From a checkpoint of a small transformer trained on Wikipedia: MLP 768 ReLU, learned positions.
MLP neurons of a small language model. Each row is named by its layer, matrix (up: input weights) and neuron, and shows model dimensions 0-191. Each number is 128 + 32 x the weight over its row's rms, rounded and kept within 0 to 255. Numbers have three digits each.
After each neuron's rows, "fires on" lists the tokens most often at its 100 highest values on Wikipedia text that the model never trained on. A number after a token or word is its count.

L5.up309:037109089119124126158174114143161167181132149109101101128078135108189120152175100143123061150146130106128077128101076173090135120099140101117191130161114111114139149171141142103083168127104075047104126164100114161101153110109097094132149139220080150109093147117163085121123141139141086120141158135161164165180091057095135144127087159137155166118208170138134143093133097140135158159194114138185121168148125145157105081143146147119106188121154109190165158079125103128144125115083048116090140128155134162092182145188087166151106135105132150128067150117127115162163105101137125154
fires on: "gr" 15, "bl" 14, "t" 8, "g" 7, "k" 6

L2.up497:097155125160144159119149146083211133107150107147099137165070135118077157117126142060166150147127107125169130119096104144141126162162091163111126179064148107123153124146165054160135119090169124122208166141091113176113130119102128139164182155075101114097126162138224136144174172073224141145131171117180130136159214104125152175096107063096077119120095135164128116123133082107111119183117073135164164132149131105127126131179197120086115137087145101122142130099165163081111170117136146139178113132163127078136112118064154124149104119118142133086141095101152161089165154127111152121
fires on: "\"" 23, "that " 9, "“" 8, "as" 7, "if " 7

L5.up29:120116147205080099163104162061084080162091087140132101089148134126120127101153115133164094087190106116139109121142131188085139101071150152120112087113114135102164221103120093123190157125189028087085130203067124116142170086145130150087163080119149108090117152109165138160111177102113126127123120118102111147148139175155114110125177095153123113135170089131144120123161160154103076139138140107125143146119071093118100157075124120122141143114108120166113155121166147140070136159103102102150147105192140085127139143121080145185123124164167169102070172190062130130079148113186142124
fires on: "-" 13, "h" 12, "pl" 10, "b" 10, "born " 8

L2.up420:190200160126134147097127130180152118167140104108141081155196144131124172112104147091111140122138113112137121157202093100110131164128102166091131065184109131084177120134106160138173074131138144087061164150093105097133177120146113155143150086147179134120099127148147096080135195130076089119150083150156198167044203108127124142201103110126102105074052124129126178110120153109128137110090131144130123097126092124148157082118178076150107159171146146054189177142087098149135141090130122109108120102095152104100139152122111135138164121118122086110129081139048138158086129123154148105
fires on: "con" 24, "char" 15, "og" 12, "Char" 10, "jud" 9, "expl" 6

L2.up520:097133116108098157128147170085144134152156107145108092170072104119090153111108164090165098202172138128139154110126132100120139154092138161117114206149107155092186107156142135155188129108108129170180138122108101174100146172090067128152152128155105143110104139092093180134120158153132092142099149101129134148117088132112163114063053116208153081079129144195138123102139083130167088149138156170140124128123156090094139093158161058077120165109084198122144116126116197161116174173170063087188171138124189107135161116118161087115177111122109119157130177098079142136113128060124126132
fires on: "W" 67, "C" 10, "that " 7, "w" 5

L2.up386:120144056156093132147116095129165137133088077127135109106103103164155112177127109096133138137058057128145083162151118127122169176126092108113112193072165158133182094145133099081149126105189137185107136111093133095083148200149142128178117087174102089127159198203109123119137133177123098126216167087089098123143160127117127129166111086096072104117130128138125115113150113157207106096202110157111144089105098159146109128071136143153112168112145102065128121129093118111130129101129076112112124102148057095091105130112142105147075113072158188166133088135142111142128127105184162165
fires on: "kn" 17, "Mor" 16, "ther" 11, "ern" 6, "spir" 6, "Whit" 6

L5.up605:135159142076064133123098164080127101108159125139123122137114141118188099134033120063075139139122113193120194111125137102147127152143141109158084115108078144155130073150109193159140158172118146154166148092105163147148127140152103135131067146122142116147074153153094118082152106085171123087108162101198107138149167145159127100099142156157101146084130131135112126141158111137196157159172134163065139217146100108102147133115141147168148171093152114127105174076094111111103132091172075086135172102173140135210078139159139119155108109127131111151103164035118134074122089173122078133
fires on: "C" 55, "B" 33

L5.up429:160175104116114111149121123176086082173174157131143136179097074127148124171141080129104159128044168107079120154146196144096146176096071162129120134130076114164134106140111116155069152155145080152182086140143124154142078096142094153117108121176183124151072109135164131161156085133102200120101147145155145078177172166063100115166143119123095088146169160136145117160128148108169129153136129106125103110077199140131116187112170107152106121103108097089100120098141105091116146129150185067220145156142122180090153107141115120151090128131119169151084116129116086125088113105185087190
fires on: "and " 14, "After " 13, "." 10, "," 10, "to " 9, "has " 7

L2.up243:124154085114074115106136094064135169141122122186085183171126162140116136120087065115101167143125182173156141106138135086161173121138064120068155151099117193146188148139103178165172137135112165082131109126087080133187166155139150080157110119130113107126202130165107148066102140097134149089108105112114053189100157121140165161145191100141123131163121117100133146105135189093133152133186116116103137166092060152097124123179109071108160110114161130158130126103146123120081185166139109109092099096108081102054146123097142161105142149122152162114142156156130137032143153121121142093
fires on: "ts" 36, "ens" 34, "- " 14, "ps" 6

L2.up670:136148106170221137141165125121108102142097184110127170138073132095108120087115113140150183164160092141162183149098194103167095145131102156148103118084100101161111105131162150120184153097123158113135190173087081080153193102110037157116171138153162113131160146153140121161136098126110088118112142105183100134134061101130154114070162112133147162137079179171109053158075089156152178064117123149100093099090138115081148168073101111141122102111104096114139088166155187132087162125123188143152142137086137104120147148105123127178121129142138178140086118172099120082131129172146135081
fires on: "(" 22, "al" 20, "Al" 11, "N" 6, "n" 6, "pre" 5

L2.up665:205078100129133142138167208083131138061177128103124149109124123159164112173169111110065144104091090102108121108139104123108122164117188111113119101140077151087134156112134122070145130121134187109063146123085133133129138186142159092163131102071129128109140117136152110185141112122148137108136163146160126084056112199123085084142097156168109091063077147196098137166049151092145130090121128118133112153146135178158106167119169064119089176102100097083107072133100103117167078189147125135157100090170157133177111125112094109169133127168162120127145160126168143119179143111094151174
fires on: "°" 13, "during " 13, "′" 11, "a " 8, "until " 7

L2.up111:137118129098124107180109116158087103134139141128127155133118118156150130199099135198139138124175139130123137166158171170103088129102132074107103133122141186107189140182116093136144193091163186054156097099098129110141115144181129074100180146109081123119142159149125136099137237168139078116128134115138146129088124108172151144129110109068216064137106072166105082130122125148166132120099134084102165108096105129095135047081102069104097118093155108122163127177139111091161123101133092154106135110155103150113092102095071164139094061141142135121130141187106154118151107128208117164
fires on: "sub" 26, "nd " 11, "st " 9, "at " 8, "th " 6, "pp" 4

L2.up487:085159116162148074148166122149161119141189084099143089142097124123171112153115160191137124132091091030180144158118157051140093133114119111140143128170084128128154153129083102128131102151111074111108155154117118099126104116111120143130124136167150075146113155129095076077161142150140119181073136127112129148122113090148111153168132141143090142088119125137112193136209069135035119082098140115124192149091066158089179117146127137116111118129184101104188119141098140126117129185064125196176131103115117165090139104158160148143181141143222167091111136090144126183176123140099116119
fires on: "g" 77, "ran" 7, "con" 7

L2.up582:148095103171150114145140126106109062094128149097150098141103135131094148132089082126122120151118169144107186124147168111132171150131129170130139088093081046058107100094118125126135114145131152137109111072142099101144145096121212115144134145139131091107078141121181176111071153161126093075065169150132159092135150142097132213156131135159096118132086174102097099120087094128117186186117147131105089159113109098192133091104077072177178103143099062112096093148155132080098161100148115125112131132089077182153110141093098174159146130100191081144103144170180125108148122204154084132
fires on: "n" 56, "del" 5, "pre" 5

L5.up100:128177130138119110132151136156094093080180152132126175102166122116135133092132122116124133150124149141135078139177158140087079139152197153142150074157143137135120153153083149192124166091142191078151124134111124082174167148125128067158158180137066111094144116169152099107178118098132134084169099128159160092099116191091062093140153128140113201096133089151139146089118092070117155172090132138145108161076188071105084140170048116090179161121130128124145174119141150114143144150054132112096100081092085123107113078118146059098133142070135176119154113144105161075120071095127124120
fires on: "p" 35, "that " 6, "d" 6, "th" 6

L5.up178:071095189128159101133130166136075076170090160118132109133193108124132170061134144123151167185135067104141136153103117135152097104120095077116105145118148183127141176112137138149102133139136102120173153137096148163158120194131114131074165107114183123095129081230168139122197160130187084173116135113162131135135185102079138148091148140157096126125152103221153185105166154104141115126125163098159150177090116121199102125127056139125105140117113128105146089140162115093142123146112135077137138150083068089131076155125106089126118114079072128160125149087189076162151127130093135116
fires on: "that " 19, "em" 12, "\"" 12, "and" 8, "which " 6

L2.up60:132109124113211100091113151112080102169140166125152111108131120112119065100138104121179128108166134110070119081117096162121138167162166092072119165151137162142122148088141156158148158176128136167145118089152123056153146100149077157137195130089072172164111095132175121176097165076156120144117170114164131141071152139114100134099073185083115176134128162133075145084134104050117101194156089125104121153073148157175137172095176103115142131059114156174088137175120111139108107128072125142082096148076100153193134148123110152105160093104138156178091143114161121112148176082137165121
fires on: "since " 20, "there " 19, "who " 11, "her" 9, "however" 7, "f" 5

L5.up401:185145101150104161102140086155112148115086070132087123082079081117143162169151149085122106113104125113149116149117182141105199140139139121194161130127119175111121219146143139154122156174139165175105173124123173126155067110162074059127150111089148120124117102145152142114145087170123157140125134100117156134110155143111099164094134118130172137120082160067152079179126131107138096099194124169097143112160124102103129160222149152161104111181134128092137138136141120096171154099119169136164090148175118104105067083051096142156208126162179126153144121110124159086187076175171143150
fires on: "a" 81, "na" 5, "ta" 5

L2.up109:101141119052114155110091160060139141101153136153110088090136141117145085125154108090136074123105146121142083134144147104172172159116183151090102118137140148159088106204132052157135138155116113214100157099118117122177134180073142178135162129161131109137116128147157178145096198129123142199102142104138153153101135124048158139126113146124084162144128123102140089104139152115120122172126071136103081101141075220132159114174064065112147160107135080144174102153121085114110128119149120075115117132075148098193203161075153157175136142135086099120112153156155089133136160087112143120
fires on: "inn" 15, "y" 13, "[" 12, "“" 11, "min" 4

L5.up105:121140115081148168124161115077161068132138155110093125104145136115132144082113152163077101143116095151187169214144090108128166145145173164156093156131153128128104148082157129170137123112166152089133172084150131118099108097169134104209122121102120126069168133088089102143128067179108156091054160109180168162052100150146082160146133134136171151171113171115101163095094111113060126192185141094140089075117115145122161103135113103132122060085086083140137136092137123144162180162117133101110152147141127107137133169096130107207087115141175101082099123155150096145113184130082169140
fires on: "V" 19, "av" 12, "n" 10, "ov" 7, "ow" 6, "y" 5

L2.up713:072152144135139108159151093109201111112123125100092113163072142151118175151091147141157152149092109164105044131124133156106105168139172178209106116121132198114132098135131084181097184114117160118130126111119094075116163160098130170155138206113132179130111099189086069095145088124148156166150101155178134159177166156165144108105150094103119149153112113143107075109122091124068147084055082128154117150102145112166160194102162155131138103104127172136105173150119140133150097065206133092160096111132092141122102158115145124115128115145138167079153164115184114178147199139109159139
fires on: "that " 31, "\"" 21, "self " 5

L5.up459:155197158137101117104198086177116131106105137125119102059136098123165163143074127134139124119157108145066177111151120160173104165139154136144173068148130138134112102096096133086131139152122167089147134115128151097118073110091132161058156126111116129099111142185109161146133075096191081145121111106115128073087154126076117202113144166107082106120065141109121168137092137108113114097127119142115122096179162108126184121141055067057170176146120087137137124206193143066104115144114113181120108164051087094150154174116150104089152157127143134119196130099114069124136137135119143155
fires on: "(" 27, "in " 14, "following " 6, "per" 6

L2.up542:093132107090119129120105166183065142085142164066122075105153119136180164106137169129083094118162199062194164109136098091157132129156134096130118096131134131088130134173116180131141121103126079095121103117135148068110111115187121128169139147129154139153163074166133154161112075137055161143122122109102074126134121113163027149128185103149096129118109141150109168141120086145083129182078062111137102184148103154108139123131131111133112129060118074146180125143160062120113112178106151201166087138145117138123120131135178098109201131164113178104113129124181094155179131153101103093
fires on: "| " 21, "September " 15, "August " 8, "November " 7, "December " 6, "suf" 5

L5.up284:101108111132112126081149154109122150173090125140074121134133189127126128139159055079136122183115178131135100112102140091129087157137157100104084129121096132100138175146110117124106149186172180132144179128080107163169142076100079155058157157098136157095105149136087065141085125071164094153088174158172131137093118117075155127189177122192112172092097136072097117095101143130099115147204132097137168172122176102120113145225117145125112156176211118133092118134166115112161157164142131175092098112126122112113125107157101189155162192118133100098123132109133135193163145105169125125
fires on: "s" 20, "-" 19, "S" 11, "ac" 6, "a" 6, "|---|---|---|---|" 4

L2.up160:128092125148094096184156110183200170126146138048129158092113102085161165145094068169120136115112126132139094127147210129141151069182177175075111159105094160154170104133085075151137177101086110105063149118132133125120142149102105165093142076103154125172156107186117086115174090089127135097098147127131133155119176150129153122105168089124089183169126154126126128139056169139095194142092164110116120150083117161199176081118136109128161060147130154131143096075118109121169155077161134119161094082099079086110148106168138113113111187135140079099131136113081104106142138114120154121
fires on: "which " 22, "that " 17, "who " 15, "bas" 7, "still " 7

L2.up454:102146110143145111115133127175141074130163154139080112155121157140159150161114197140077122157155086076113130135169134130138150147096145059154086115127151138176100169140140104136146114189171099116119129099124104103085109172122106127105164172140157105129127162065106137081143157043118154198172189097124144092103104076139137145067140151100139111111113064109116181124106139136165123157163115129145116088138117195181122121095166109111070087161138145104148129073126071131078160091082130060122122196139112166086170115114136117136066055153162108125147067137174095135156131166162064088
fires on: "tr" 57

L5.up113:195069118176166096127161083146186105080125082101142118114160115111115103103119118180179174133053138125087132112164158103132141215131095092091116154079135108130132154154107095105160144160137130095181090160111090104111152200075095127109113106112078123108055205115102107129176125092169143105086169086116186118170149152088165128128110136138124159175114126162130100124113121139125092149132049075118090120126140164120101135182122088169120096097155095147114115167144166062124161152106123158150146116150123126210182144094109181134142130145157189165137134163133194104134109109104150134
fires on: "of " 17, "." 11, "to " 9, "–" 8, "at " 7, ":" 6

L5.up344:116183129153112117131124171125117138066103138148131138128122137110114151143155081131122171163099110110086139083130066092105075186179100075106072150122083106118169083139111173244109104145137103137151177116130110151126163097085140111153157114094112137195132151176087121121130115128135151220119104123144116094132146134102163196128168144142100119116121103147100101188112115142125101155131101099089114158151150079136089077106101175173181201109132082109093074153112103136175162100105114063113138088149159139169104107097118083125154199087140170104136092179157158143123129140098206146
fires on: "==" 91, "===" 4

L2.up707:127122151150151091110180062138107171108170140102156126067108133139115145105166165170085104151061096113150110108171148176150076164111162083137119122107106143094138114074120181102124143113122178075110233083144107117138105151137127166127088083180136148062138095118117133142148119097095141115118150177158068095094108105154159096118164085152112143100127164155114096137134134109138106161109152163155076099196058125154145085165154126086105208136093032156130109130171134169137099167099156131108086123112147164107087086174182140105135143117161123083149113101171135155128127183084164134
fires on: "\"" 26, "==" 13, "ment " 6, "ance " 6, "ation " 5

L2.up179:065083080134124109168160174140098144141144128129093065128092148195126158167119051095077121096123122144130151103104156118142146134094109107064136153158172087079143086156144093115091101132157107215125141122145104109093123101132124138151112168172104086123129159144105113185172154142160107095133095127105125127097109120156076120146099106102117187131112153127097176146116130136108138131088152105079158190118206159125125068109166096112111167079163104081073163156135124131130203136123136200128176115114125177128109136111147097135185130171155209101167150122123066130131057121193083145
fires on: "op" 62, "if" 19, "See " 7

L2.up751:143117140146146156129144161050143108141109189132120142065042168062135091107128148061099094129122142084118137142113138085131122086102140083075063167104176152076113146138150161136134118153106117122144153197126175179110137133166135137173149166136129103132119081120153134077129134109169109122157146164110159119141157097126142094108114112103081082085212144155092124091129106137130094188119144127245142116064158162106080162075157122139106143132152146200121141180072127149123121097121106121204126098099128127123145180171122172175142106177171098125120088135128134143147138154159081116
fires on: "as " 50, "al" 11, "-" 10, "as" 8, "." 6, "1" 4

L5.up766:073158141187082129146146168160079157179181120105140078098125158113107185174091124152112218163132138134149179099107157140119132152086114178155117116167098120148160144126124142103163132147176045141142152140133099136149138053087193072081132108131135156110106121059149110135164100152174113123141095090069155126109085165172110165086092126136132112166180137117099112208111113118118155142125102136138101143152103169162079131129133084136115152065123068100104141100173110126148110100100139084144144119061133070110139148115112109172118111070061154105057134199127158121117121127165145139
fires on: "==" 27, "ar" 14, "| " 7, "t" 7, "Ar" 7, "cont" 6

L2.up706:163146142104112126110141161152159169075115175170095122036130137141155096140114126102103137145149174134161176058122140157155117176133096093117113166156082079148128087088052141105114198115132113108120128178103147135148164154158173144118130189128063151118155121103142122113117103098079136121139138077092131143134187079127200148131145133179165127070104181063092131126136117047107086109105156100205173141136101180151147130153125117088070147133093133108148125118149121075118130124071145148146186126133140129116163143052134105101132134131148110139126143065080130171032108126154126147
fires on: "on " 19, "in " 8, "10 " 7, "19 " 6, "20 " 5, "11 " 5

L2.up404:152100165115138097144167118091093141113125125137093101165164119114127158205154165114074163128175124059069123115150095112124149104090147097062151120077136152152176168167112125160140118114121114203151118150116153106151172131088092113152118174131118105093127150131156062116151092122090114029114181133125136179111082127130123115083087141173145142140156160152122200101097131089130089135153091157179130167145116112144160111096196097111109151081165045136086120127094095176116153140138067146192155137108146176114096164167101155087127160113144123146065145134132094159077107105062084117
fires on: "f" 99

L5.up78:112168084150133070130102124093098118094113124114062063191058185065164109182094167181176108190092114105163118141087131119124122189150156145105144171125121126120177114119129161075145189175143139105111170141074133056125127102032191128190111113033191140105152137172159115156141148075145124149145105116098110145112155117131122154115120122146191081092147144157087144105144152126152166118131108070130135116136096088130120100149115122114111095107144158159136143098109096101125134114104126106149192171142091138086144108122141120108079075071152146137145135131141152103160165130176169144
fires on: "." 24, "===" 19, "h" 13, ".\"" 10, ", " 8, "\n" 5

L2.up64:080163111146131097125111069095153074123153108104122122135124121138098128107156130117145194124084122102171129152198160131082121139121158152122035110131131109132191182120126138111137148057075133089148104123086090160144069162129126118141105205123105110130129149147105084174148098133098126108128183108091189150125167165198130155196110148084103144080145120105125150079195122109143144159131063106126171093140114120179165109161204125103138116130136123127114131093130166176126139145088079102126151098160056086118123114193166154126144077116192105114140190092113089181095090127139152089
fires on: "dis" 25, "con" 22, "co" 17, "li" 9, "dro" 5, "pro" 4

L5.up174:139119166129107091064117124105208132099162155114107138134124092074170075124057070138142124099128109110077104191137141159122142080143092180113132139102098103070173138069171075093142107157094143197126115093135148168112117188147110129116141095102123099108134089114100095111127070123168076119178144180103133112119076123104151147102101180151149190145169152100136133132126166138169085106170140148106137150096131149124119168173196148177098185178142161129108180106107103125166155115115119116152061123101224118145184108105136129138120091141083142171079116093093089178114134114140144094
fires on: "ent" 32, "ion" 14, "et" 12, "on" 10, "tion" 6

L5.up164:178098085082074123168127105151117115107143113073056184145122130115093166159168113157079160138106129116133103125140089134121113137143142178108106151088064159158188100151156176199125113196146077121173164064154132115154109146102100173046103125118136104140145158177113112183109084129107118096141139161093150139083134127192144090144170109129130159105181145120090144117094135174107193045168162090103155141158097139076165113127112139137165181089075091149127084123131111090098145112119130096114086143148145103120161151092112178072173093108160141157141129134058116138143092076116110135
fires on: "==" 29, "ph" 11, "== " 10, "tra" 5

L2.up244:126171164158140134119136128165138129067138153167119137123071054159101119132114113110110174122119112106146096030156153161111149183147129107134115109116045144121182124136103147123133162180203166131168132168148156122142116168154124117131087085133142108102196181151067163094171164101144111177122111151093113153145093135095076163114125142162167138140111130097082084124086167109161107162149154114090120132146104183143133100113151134109101161144100119188159104103158133049158091159125111163191110131095126189146113137089144039175108166132146155092137057160105119108071083142110163173
fires on: ": " 39, "in " 9, "ine " 4, "on " 4

L5.up314:121146132206077169153117171134128127132132168147121066160132138101142165161068147123140161135140074114174165109064128143134176133171129148197132115205138114096150188122080096144133134149163104055053175061128115065088123142110141133169166186145095101116096132142138129169180132146125175094102122133175115145096079127166155093092104152176107096161108154083119123092099136156143140123109095133124155162105049110119151155120115161118137173060088063108151115094172120097096123122149115138102116189122123168158056127148107146150142149117130099148070091139132110065115159156130078155
fires on: "t" 58, "b" 16, "C" 6, "h" 4, "Car" 4

L5.up598:075142159142129138099175108102183146115158161157139111185099073109114055169178073035065143133115128159102083127122081142134121113133098175050103169113152122122108112184147085151180137084084108144102154116133163153114093119130132189094144087093107137041136119141126093163155200118147138184134143152228135142136132109153197162157140136194185083131126172152099099089119093157095125161091084135135132098134167160158105118176099117081180123103127120168139122152146118191095120078147132137123127154123121125109146157166119073123115132079134159145110132142125139152111086124154132135
fires on: ", " 32, "201" 13, "example" 4, "tion" 4

L5.up597:161089099122133143113105134105094172096113153073174077141112058126164129156089136101082193128131139106108192145136134153118088093158114078149181145048179195140168124042148184173160131113122119138218104109125095175120094130128181099156123091083145118134091157130130122186126146130131111128174149136124189141107184155157107105153125113118137187133121126128143080072092124091127133114147090115184172114123127144114103180112100132151170162110093154072127163134113137146127179111097122109120115142078158107094039121141091076101112115156152134130096084153156137103106048087159106151
fires on: "F" 49, "of " 14, "9 " 8, "8 " 6, "f" 4

L5.up24:158129163120122067141175108144152102095134053127059160134130137074092116192149125139190159120141076109120125165134132133152120122225223155107137173124163151143124130140081087116111163044095093130152132101181116113171103102156083144100129117104070109105152128197113167123111172085124152137107201161140141057147125100100111169201183044153164076157103143189107145116126149135109103121130130141168173135108148101104163087095115081145130115114145141109104145142066134119140085144119141084115137132108111145099177166119143110143128114095131133143120136099120112089074104159078131172
fires on: ", " 43, "to " 10, "that " 6, "ill " 4

L2.up94:163081113117176091102137184100151129094159156159177174106069142107086156145156084079125133108165146119133116076112131137127133174156124100125125117129141156133100144120148104115124109140161129146169131136119102175214144095150033139149175103074092131163124106118125090143083092130178168134199116061134146117108166111149085140150096128108107148138088157066138170185094101087111113107146078133134153093123146178148089156158084115111081106141133164136100102139099094128174159067121090164185124167119154108143135088116085044182158098103108166135118144207104187097180096157163143101
fires on: "a" 44, "over" 24, "ca" 9, "Pr" 8, "Ra" 5

L2.up527:124090128087129111114161129109115107076165158123097093121126134160218146123174137104137162130105107118145148082121086162108141112082141129109149142105098135127079214149111106123119157093124162153174115146103159132095120123202112089148114118138087134146125113107116113122173162103161120133119140122137095184098154089078045081101081103100146170181147183134111082159122153151165101121091096092104167116132153101117138134195113078151156102153164113104086189134073099110131132055165123159133116090201054152155094122152132158154141179148149182168167164148195157077169130174088157074
fires on: "a" 21, "i" 13, "or " 12, "ani" 9, "Ka" 8, "ni" 6

L2.up489:110089118092160132142118108188146115150113133125137118101171128149107130140148090114092090175136081140132162125093127145065125142184112146178142115111197124130118112125121119143150107126109126163101086130087179104158076106129133145112121105173122110091107119090172171103141094062129146127136166074083165118136204124134166087186189100092122105165069166162122103098062109081182058132116135077136153103110191150142145053138173091171143140153094126153127118083145096151119089107087146124150160073127173178133150131081145159195172077159164121061137152143164144108173144175196154122
fires on: "Bo" 13, "Ru" 12, "Ro" 12, "Le" 11, "Pa" 8

L2.up273:092103095142151114110159140172222123108151122132143126114134135172186131208175070130086169139164130080132105096142101109107091164081118099111175152140165179166147126105184140159144109119116059116109119133111205136103107136148069100134169163185166159117103122143094077131115139143125151116110078141170096107124083074152114097157172170085086096148087116169124176169124111135132125097139121101150148098141107106139170087169137113108180120123170138143124158095158088088116075073130114095156103105191138098068093104145091125099088096089147077062092164096135121162156116162127052154
fires on: "pr" 17, "cl" 13, "tr" 12, "sub" 10

L2.up107:147123074124106164102143157067121185148166161133094092169130117141123158152108119153109153109085153107121083155085168102142110134097131126091091151099155189108117114147127185166099102140133144155105100120102136105166109117109177178194143160152181162124165128128148104099175151182146149173094107109156125106093105141116166116084131110073085160084172148097104121102097114134044152137149149113159140138145108167150118195112042135168158178169095087180158114167183138174087103154119102159098097053125191128135195124096048118135137134087119112123130164143144056138073125128120074125
fires on: "comp" 33, "I" 10, "- " 7, "S " 7, "D" 6, "code" 5

L2.up481:153096142102159105134119155104112136134143088140142150078136069112154074114125138086052118100124081089121161193138136143122135082074115156162117165061119090101155096125162112088066176141082108093142136118103096150128131146111115124081169068142213148099141171081135089166173194075150130133078162154109130110118116130122164088090116163092134104089137165178080119099132126085120118117119104087190160088108137124124135088114128116149130147074151140087129143113129185108088145246167120143120123148152083119114231145135136098118157104121158134135177141125103172135129193132129154179
fires on: "to " 19, "ing " 14, "in " 12, "end " 8, "age " 7, "at " 5

L2.up141:165105111105089139112148127133171132192147116159151079182101176111091095136109121129135141144110116106094077114153095141034143102133127187176110021187153159142105132130097127076071101105137179138127101148169124172128121155168127160080118120099152172123118136179119080136144140089180129171138178137062127127077095188086173075161187136103094057146104121138114118122153092130157126169180136079113087099149139090117159098136149141124118172090132135201145115130108163120166142122134082132095178112172115125166106148103105150092161112144156056174154109127090099095110094146174144134
fires on: "po" 39, "Mc" 12, "Po" 7, "Mo" 6, "rid" 5, "', " 4

L5.up670:128164151062179108111154171143175157107142114128146107113139198113164129141145057097110136093130139141112166133106137072126076096094095091121089125112142140087139130140111169139114130158170111093111094154125067148139142103135089171130194118158122124153130104093100104178144092105140094116091080115052083148092154200111169150088120085092101152127115175188114142106166153132130142124087114103079177178128163171109080131102141094185078102157134132192139086138083101119158117181090100135182134183097096159133110152149136135159099147079117152175108107135114082116201081211169101094
fires on: "re" 46, "ir" 6, "over" 6, "if" 5, "it" 4

L2.up546:165185101131115141156112108139135145124146140117185081146202101103119163067028083166026184136144071107084124168108146092126166116078165061112135151152101108155155097149113135130105114159064083123121183151128136136190076133147103110158137111157173116108135131101138145129089171145076108101101138144176136114101129088146074140148151169077200076168089097158096126146132105160168162135190121131038107118103108171150142133152121103103080157119104135144156087121120113112143143128166131180169125115081104126117106154141144166158117088179135152100158157095100095163100092128143132127
fires on: "V" 22, "_{" 21, "195" 7, "M" 6, "200" 6

L2.up72:074115132173186176119091117076171199108134086145105121141147172126103124086131092144155178167174167137176129135164145133123127126071113135170153097173153101154141132151122105126069170099133091107117102097051161149154079136101102114168110174126084133120106165130181154113121127107110099113106110144124095091128123116125183111124193119077135128121177153141083108104114168117091086207147065164152155086151138144136138150130082138108115147131065157159090166151128128121162114155155104076191103149116098148181089106109175154212138100118132127115022087170122071157138158112157111158
fires on: "\n\n" 30, "ext " 6, "dec" 6, "Population " 5, "Kh" 5, "Votes " 4

L2.up178:171157137078163167182118067112049156186146109088146173147098154127101158130149080119099153104131148115111154115120104139135157163142106056168142123092124186078185140134120137150145118057149082125161143138182158138078110099124161118148119106138067144173128166100154069152194181119140157120161183095150104137097141162137214216165176098179140081086079120126127135112126124097144114115118103130120098154143114142119187091125112079179151111166087150153086134154092104143127122121159173135098115101103093106092094119069112119111111119157140050138080161085101145122088151155142101134
fires on: "fl" 27, "d" 18, "dr" 10, "els" 7, "l" 6

L2.up407:109114147137173103118150127138135148126147137121103124112113117152128163111122110146082167185145153115087087111166084159116103142092144048153144091162172215148140124152116131158156090115208112101175117130142117184142095141141116096172112156139176160166098087181064144111092121146143130174131114085168155103109143101139093127142134166151168138077137190085115187164179109096058104146169136114143167070119141155042185173096117103105091150048129093142152127094149085136141136139139089133171137136173177103163146117122131066108147178124119082134119166085077127148176117115132065080
fires on: "ab" 36, "eb" 31, "Ab" 16, "ob" 5, "Sm" 4

L2.up334:139116128140075078138098118108146130188064079148139142143015114119081142141136112129133175106140110124100108195122119072113097125182173101085124142212139179091143115188157199172146130132121130076138148142117093149122116082117123072149158118062124121129141157105130150140128203094182123145133124117141157176162155139151137097105160089109100138113143136139178079064097123124118139116126137145102156148110133102129170164159098086110104103140131176063089173171122116161155104082155146147144148085185088194144155158088080104093102128119125141057124119119151077193136115109166109090
fires on: ", " 61, "), " 6, "\n\n" 6, ".\" " 5

L2.up577:158154151122031140144144106129119077156099142112092209048130163120149135120176172115110146147125130120173078142109131119116081121143102129130157069083103093123114112125111117157128132127108139154111157084144127123108178127074152160128128109185085102069127053115099133129159224131168128165100177088132133150129142122108134145162129113139154111115141140101112068115101134112152149158164191102119126160161150082184099131130109130183163103169095162172146160147118102139174135057074162120184114104139164055103149147132124146153147087139158106119123182122204053081124129106166086065
fires on: "ri" 29, "mi" 8, "vi" 7, "ai" 7

L2.up538:108085106034154120173143195140152090122136125090149133147089097113160117107124144124146110161098100135191143154113085138112149165130153144055095116148160145071134165125163059093117131109134134099110161156132103118070131187218118079175142069130146171130079091198116131098160125149153150109122156182147147085115175075142181111161134147097164145130120127077185127125147107089129159102136066108122123069073137142122177137158140095171094142206123139122095051149155152091141101175110150176109145140090076161095129117126125117118168175118110133101173163133101094109091147096111154111
fires on: "an" 47, "ex" 11, "fr" 6, "= " 6, "oth" 5

L5.up558:105163091135085085075090186148094139134163164113073097123122167065147121151122105140139116135079132099103175113103140135116084162176096113130096058116195162102140111092143146052117164091118127126147187134151142142146163131146112108068131135112076130122066119206087092150128140086132114126159116084140181090129161192101146073140147091106176111119166127168133115071177141100075086117159161144146150136120118166123077111184109078168160129098134145176186169109136145136141123101120088167141122129110142137134090122159078156152120192141113059155112167135083127105107152210122090079
fires on: ": " 19, "Bar" 10, ")" 8, "\n\n" 8, "St" 7